config.toml
num_hidden_layers = 12
hidden_size = 512
num_attention_heads = 8
num_key_value_heads = 8
head_dim = 64
intermediate_size = 2560
vocab_size = 34374
hidden_act = "gelu"
norm = "layernorm"
norm_place = "pre"
norm_eps = 1e-05
positions = "alibi"
qk_norm = false
attn_scale = 0.125
bias = "all"
tie_word_embeddings = true
parallel_block = false
extras = ["capped logits"]
init = "normal"
init_std_qkv = 0.0264
init_std_o = 0.00539
init_std_up = 0.0264
init_std_down = 0.00539
init_out_by_depth = true
optimizer = "cautious_adamw"
learning_rate = 0.000498
beta1 = 0.95
beta2 = 0.95
weight_decay = 0.17
lr_head = 0.00707
max_grad_norm = 1.0
warmup_steps = 281
schedule = "wsd"
decay_fraction = 0.626
decay_shape = "linear"
final_lr_fraction = 0.05
batch_tokens = 65536
max_seq_len = 512
doc_mask = true
train_tokens = 530400000
max_steps = 8094
dataset = "wikipedia_en"
MLP neurons of a small language model. Each row is named by its layer, matrix (down: output weights) and neuron, and shows model dimensions 437-500. Each number is 50 + 10 x the weight over its row's rms, rounded and kept within 0 to 99.
A block is one neuron, or neurons of one layer that tend to fire together. Before each block is what it responds to, as a language model described it from the Wikipedia text at the highest values.

Early tokens inside quoted song, book or episode titles and quoted speech, such as "I'll…", "We've…", "Don't", or a comma after an opening word.
L8.down39:50 48 44 51 53 40 58 38 48 41 49 43 51 43 49 37 47 50 44 41 34 63 50 45 59 59 53 44 66 69 42 42 55 57 51 60 63 59 56 61 55 45 59 36 47 33 36 55 43 41 71 45 41 54 45 50 51 40 51 42 58 51 56 40
L8.down702:59 38 41 81 65 66 36 37 24 54 42 67 44 49 43 51 54 48 48 46 38 54 51 37 45 38 42 35 49 71 57 55 45 36 61 48 67 48 72 49 43 62 76 39 38 45 30 52 48 67 45 53 45 54 58 67 52 49 62 39 50 65 55 46
L8.down1997:44 52 43 61 47 49 38 52 47 41 45 51 37 53 44 53 42 55 49 43 46 54 48 47 53 66 59 59 39 43 41 50 60 49 59 47 58 52 60 49 35 58 54 47 58 35 61 56 45 46 51 39 38 74 69 58 49 65 45 69 46 67 44 61
L8.down2324:47 32 54 51 60 40 49 51 42 57 42 54 48 40 38 44 53 49 55 34 37 55 43 54 46 41 53 55 71 42 42 53 54 30 64 53 52 53 56 51 57 52 45 51 69 55 44 44 53 52 45 40 37 51 55 72 40 50 49 66 40 83 72 58

Mainly the third digit of years after "19" (19|7|4, 18|5|3), plus the first word opening a quotation (It's, I'll, that) or a title.
L7.down8:43 36 55 45 55 44 37 56 52 53 45 54 43 53 47 38 59 46 47 50 54 43 45 50 38 47 31 52 44 47 32 49 41 52 63 52 37 44 65 63 28 43 50 48 62 40 64 49 52 39 50 55 61 60 49 50 68 39 39 36 41 47 63 52
L7.down118:59 28 49 55 51 57 52 44 45 40 55 58 60 42 67 49 50 44 43 44 43 58 55 35 41 53 55 54 56 60 63 48 43 45 54 64 57 52 44 60 46 40 58 55 38 52 44 57 61 51 43 52 47 66 46 66 54 44 65 66 39 78 47 59
L7.down650:49 29 31 22 38 50 50 56 58 53 57 52 44 63 54 40 49 27 39 53 47 41 33 45 49 64 45 55 38 48 55 35 45 59 48 57 34 50 43 53 52 46 63 54 41 54 51 57 45 56 38 63 47 57 63 46 49 49 40 42 48 56 56 57
L7.down791:65 36 57 40 46 50 38 57 55 35 41 54 48 51 51 60 45 35 40 36 44 62 51 49 41 46 47 31 51 39 61 65 58 24 52 58 43 43 35 57 38 49 41 42 57 52 57 36 43 55 53 59 39 66 47 37 50 44 56 46 47 59 30 32

Word-piece tokens starting an unfamiliar proper name, mostly surnames, often in lists and tables: Gor(bachev), Bond(arevskiy), Baz(elak), Og(den).
L3.down2371:70 65 36 46 49 33 33 41 44 40 50 36 36 60 63 58 49 49 50 44 53 40 37 57 35 33 56 62 32 65 37 25 62 53 61 61 42 55 37 60 44 48 38 66 51 54 51 66 38 35 48 54 38 53 46 50 50 55 37 50 44 67 48 54

Digits of the day number right after a month name in full dates, in tables and bios, e.g. January 2'7', June '6', March '3'0.
L3.down327:53 46 31 38 58 69 51 46 49 48 53 56 44 59 44 77 50 49 52 55 70 51 46 57 54 45 43 68 41 54 42 52 43 40 51 42 53 49 54 47 35 62 63 56 47 52 58 55 38 37 54 61 40 89 37 63 44 32 56 41 27 59 44 39

Final digit of a number's leading group right before a thousands comma, mostly vote counts in tables, e.g. 2,135 and 6,627.
L7.down263:44 44 42 68 40 46 65 59 44 42 62 50 53 52 57 47 45 47 50 33 54 63 46 53 48 31 47 51 44 45 44 57 40 49 54 58 49 67 60 49 50 39 61 50 71 48 65 61 62 38 62 46 52 44 50 26 53 64 50 52 50 39 60 49
L7.down1257:61 42 54 50 49 41 43 44 57 53 41 52 45 32 54 38 48 55 58 45 78 48 59 65 57 54 55 55 48 40 53 51 60 57 39 53 61 57 45 43 47 39 61 47 27 46 51 39 53 63 52 44 28 41 57 45 42 49 63 43 37 46 51 50
L7.down2359:56 75 40 58 45 70 44 42 43 46 44 47 58 64 57 64 66 53 34 35 58 47 39 36 61 69 34 45 56 33 62 44 56 50 52 49 39 43 36 52 39 60 37 67 52 55 28 47 42 51 46 32 33 28 60 67 53 49 28 32 56 22 54 40
L7.down2454:30 55 56 50 39 43 54 57 44 43 54 41 68 49 43 72 48 66 49 64 44 38 61 46 51 51 58 37 37 66 47 66 68 50 48 33 50 51 41 47 46 57 74 53 62 53 56 46 42 59 52 59 50 78 43 52 60 55 55 41 49 29 45 66

Third digit of four-digit years (the decade digit) after "19", "18" or "20", e.g. 19|4|0, 20|0|7, 18|5|2, in dates and tables.
L3.down937:50 56 56 36 48 36 57 54 33 78 34 63 56 49 64 42 66 38 45 47 56 46 45 47 53 45 62 48 38 65 28 48 52 50 49 36 59 64 50 53 30 63 13 52 59 51 56 52 46 45 16 58 41 27 61 55 61 46 36 44 52 41 62 59

The last token of a clause's subject just before its main verb, such as a comma after an appositive, which, who, it, or a noun like toll.
L7.down671:44 47 61 69 65 55 55 53 50 46 63 48 34 54 76 39 47 49 39 55 68 50 49 38 60 56 47 48 36 42 60 57 57 62 30 51 61 51 49 59 49 42 54 28 74 39 48 59 55 48 41 45 48 40 45 35 56 38 57 57 46 46 41 36
L7.down737:57 49 57 57 57 54 48 47 47 47 63 44 48 48 61 53 49 54 26 54 53 59 56 48 44 38 55 49 44 28 55 42 48 51 31 55 56 52 43 56 60 52 45 36 52 33 43 40 58 50 48 47 55 50 46 36 47 63 43 62 57 30 54 42
L7.down1753:37 50 52 43 48 35 34 35 45 57 63 59 56 49 53 60 33 25 39 53 38 55 42 38 45 48 37 61 59 42 55 71 51 50 54 40 56 60 47 50 41 42 56 35 60 56 44 68 51 47 56 55 54 36 44 61 45 56 74 42 58 34 28 41
L7.down2160:54 55 58 54 51 36 45 44 47 52 51 53 44 59 47 78 64 51 46 41 55 25 43 51 58 57 56 46 55 46 63 51 48 61 41 44 63 51 43 54 46 51 53 49 61 50 54 52 56 52 47 35 58 49 54 57 58 73 67 39 58 39 44 60

The bare space token right before a number, after a word, colon or table pipe, as in "for 30 years", "married 24-year-old", "| 5 |".
L8.down71:56 54 41 58 20 58 40 55 47 46 67 44 42 48 49 51 47 43 61 63 58 60 56 64 48 59 57 55 60 52 48 40 56 52 59 58 38 24 42 33 49 61 65 51 39 48 59 55 67 49 36 33 52 37 40 48 48 66 54 45 26 38 52 43
L8.down241:50 45 52 44 53 52 31 46 49 63 59 55 53 46 47 56 57 40 43 67 59 41 48 65 50 46 55 50 60 54 49 39 35 58 63 50 41 47 42 54 46 54 50 51 40 54 63 58 47 49 40 39 45 36 53 52 62 46 43 45 34 54 48 59
L8.down956:44 62 52 59 39 55 53 55 64 55 56 50 44 54 65 42 60 40 59 53 53 43 58 64 36 54 49 43 53 52 54 55 39 42 48 51 61 39 65 46 65 50 59 50 37 22 55 42 37 47 51 47 61 47 52 40 47 44 61 55 32 59 56 52
L8.down1845:49 49 46 60 54 46 52 51 45 35 43 59 63 46 55 53 52 46 39 61 54 47 47 61 50 39 54 59 66 45 59 47 51 45 39 40 51 46 33 65 49 54 52 50 62 56 60 58 48 47 48 45 40 48 36 51 50 42 65 40 56 52 57 52

Opening tokens or early word pieces of proper names in lists and tables, often Spanish/Portuguese, e.g. Vicente Am(igo), Carla, Wang, CD (Castellón).
L8.down568:58 46 47 82 25 50 47 54 45 64 52 55 48 44 48 47 48 52 36 47 50 56 43 41 57 34 40 16 41 46 48 46 43 38 47 48 50 47 40 51 33 47 48 48 57 52 46 38 31 45 53 56 55 61 52 65 50 44 63 53 45 57 73 62
L8.down601:58 45 36 32 46 54 45 51 46 42 54 51 49 41 43 47 57 59 64 54 44 54 41 66 61 53 55 61 52 61 60 45 40 52 68 54 67 41 39 50 41 37 54 61 74 46 51 49 41 76 49 61 47 37 47 57 27 39 55 44 47 57 56 67
L8.down1004:42 57 64 70 40 68 48 40 51 47 57 50 57 52 31 41 49 45 46 52 40 46 45 56 36 61 62 56 61 36 61 61 47 52 56 55 35 56 45 57 41 42 60 58 40 53 37 54 47 53 30 56 28 49 32 47 57 46 76 35 50 59 34 41
L8.down1785:42 54 39 41 51 41 50 55 51 38 39 64 51 51 54 52 45 46 42 55 67 63 36 60 64 44 47 54 42 52 55 28 57 58 34 57 64 46 54 62 55 39 43 29 43 54 49 55 64 48 39 64 32 38 59 51 49 42 62 60 55 40 70 56

Middle subword pieces inside personal names, mostly Japanese, in tables, lists and credits, e.g. Hiroy-uki, Mas-ak-atsu, Koiz-uka; also other foreign names.
L7.down564:45 64 38 39 42 49 56 44 40 50 44 66 44 28 40 54 36 39 51 59 39 54 53 46 69 52 57 51 49 57 43 32 52 41 72 46 40 49 65 47 52 55 45 44 50 56 49 70 50 45 65 50 46 46 45 68 49 56 53 49 51 60 50 45
L7.down1095:61 44 35 50 71 43 50 63 38 45 22 62 59 45 40 57 54 69 56 56 54 43 35 59 31 61 63 55 39 53 62 42 49 60 57 48 53 58 68 51 46 40 50 61 61 58 54 48 68 53 51 74 53 41 50 31 53 42 57 54 51 39 64 62
L7.down1108:62 46 48 62 59 54 52 55 63 58 55 52 42 50 54 52 52 57 61 63 52 36 66 50 52 53 71 65 51 42 57 29 33 72 59 46 51 43 62 53 55 49 61 41 65 69 70 48 34 41 39 69 42 46 53 50 66 46 45 41 47 68 34 38
L7.down2344:33 58 38 52 52 63 42 59 46 54 46 74 37 57 45 59 47 49 54 56 40 47 42 63 74 38 58 48 38 63 38 48 55 52 61 47 59 40 57 39 63 44 54 51 47 51 49 56 49 50 59 67 47 37 53 48 64 61 40 48 32 55 53 48

Words that open a subordinate or relative clause after a noun phrase or comma, mainly that, which, where, who, when; also However/Although.
L3.down322:63 50 67 61 69 41 50 41 45 40 45 50 42 51 57 39 38 62 53 45 56 55 41 57 46 54 53 37 51 67 53 62 55 54 45 42 50 46 41 49 42 54 44 42 71 51 48 68 41 70 58 49 41 61 47 49 70 57 43 54 44 60 35 45

First digit of a multi-digit number, mostly vote counts or population figures in tables and day-of-month dates, e.g. 2,001, October 19, 1901.
L8.down912:53 51 53 41 46 64 59 64 58 44 55 40 48 54 38 34 62 57 50 37 40 52 45 57 27 54 56 58 52 28 36 37 64 51 43 44 50 46 38 35 46 64 58 63 66 62 63 36 57 53 48 65 66 50 55 59 55 44 56 54 35 56 41 40
L8.down995:42 48 43 54 40 46 65 32 55 31 48 62 44 52 59 46 48 73 30 40 46 35 65 47 52 27 44 32 34 42 47 47 49 46 56 52 47 52 42 50 39 53 52 35 65 58 58 60 62 49 67 46 53 42 43 35 36 33 38 46 27 66 35 42
L8.down1074:38 35 51 67 44 48 39 38 63 56 64 53 45 38 46 48 61 48 53 59 33 42 65 39 50 62 52 48 53 29 33 42 53 43 64 48 42 60 55 49 52 60 71 30 67 36 51 58 54 69 43 61 26 54 53 58 52 61 52 48 57 46 60 43
L8.down2156:34 69 46 58 64 54 48 47 62 40 55 67 37 50 50 55 60 57 55 54 63 29 40 52 69 47 43 52 51 51 71 45 47 58 55 48 59 61 64 37 39 43 55 58 68 48 42 45 49 39 62 33 57 62 55 36 47 36 46 44 54 57 30 46

Spaces and table pipes just before an upcoming number, e.g. after month names in dates (May 7) and between numeric cells in league, climate and election tables.
L7.down568:56 43 43 35 30 44 50 54 22 46 49 43 48 64 54 50 64 53 75 46 50 54 50 49 44 41 55 44 50 60 48 52 59 52 63 43 39 39 66 57 60 65 48 61 55 38 56 59 52 41 54 48 49 43 40 45 50 42 48 41 44 55 54 53
L7.down1185:58 34 42 76 26 53 53 43 61 52 81 48 54 50 68 41 49 51 39 39 45 72 43 69 45 33 57 59 46 47 59 39 48 55 59 39 47 50 36 40 43 52 53 57 48 56 52 56 65 57 55 50 47 41 51 37 47 54 62 63 47 49 55 46
L7.down1231:55 40 25 61 34 47 38 32 38 53 54 44 58 49 48 62 34 47 55 35 68 51 44 67 54 61 59 65 70 39 50 35 71 42 34 50 37 54 55 50 51 49 57 41 37 44 58 62 69 57 64 49 45 48 38 50 52 46 46 50 52 36 61 34
L7.down1402:65 39 31 49 66 71 50 54 49 55 23 60 41 46 54 56 49 30 64 58 69 52 55 55 44 67 51 54 55 47 42 42 28 51 57 52 31 55 62 53 46 40 61 43 45 45 66 49 50 49 51 58 57 55 31 49 47 48 46 60 61 35 62 47

Last token of a plural subject phrase just before its verb, e.g. they, these reports, stone lanterns, tendons, followed by are/were/have.
L8.down1407:57 40 41 48 42 44 51 47 33 51 49 47 47 37 48 40 51 40 46 58 59 51 53 43 53 36 57 42 47 45 49 53 45 47 62 47 55 47 50 63 79 58 41 38 48 36 38 50 57 55 42 51 64 53 48 68 26 58 50 54 47 47 54 33
L8.down1470:55 42 58 65 53 63 34 28 60 37 53 59 54 64 53 55 50 41 41 58 49 50 42 64 57 46 43 43 32 23 51 59 61 54 45 49 57 51 47 55 55 51 49 41 44 54 56 49 57 51 64 48 56 35 48 22 69 46 52 47 60 51 56 53
L8.down1473:53 57 48 41 54 44 60 55 30 47 62 41 60 59 76 55 72 42 56 32 71 44 57 62 44 44 55 26 69 37 55 39 34 43 46 42 39 61 53 69 62 44 46 50 57 37 52 57 58 40 57 46 36 45 49 45 45 60 47 51 47 34 36 57
L8.down2109:51 74 53 52 39 54 59 38 36 46 51 47 53 34 47 38 69 37 55 42 54 49 48 52 55 43 65 37 45 51 55 40 44 36 55 51 42 57 47 68 73 53 49 45 47 36 47 66 53 50 63 54 48 36 51 62 25 64 63 53 38 49 46 46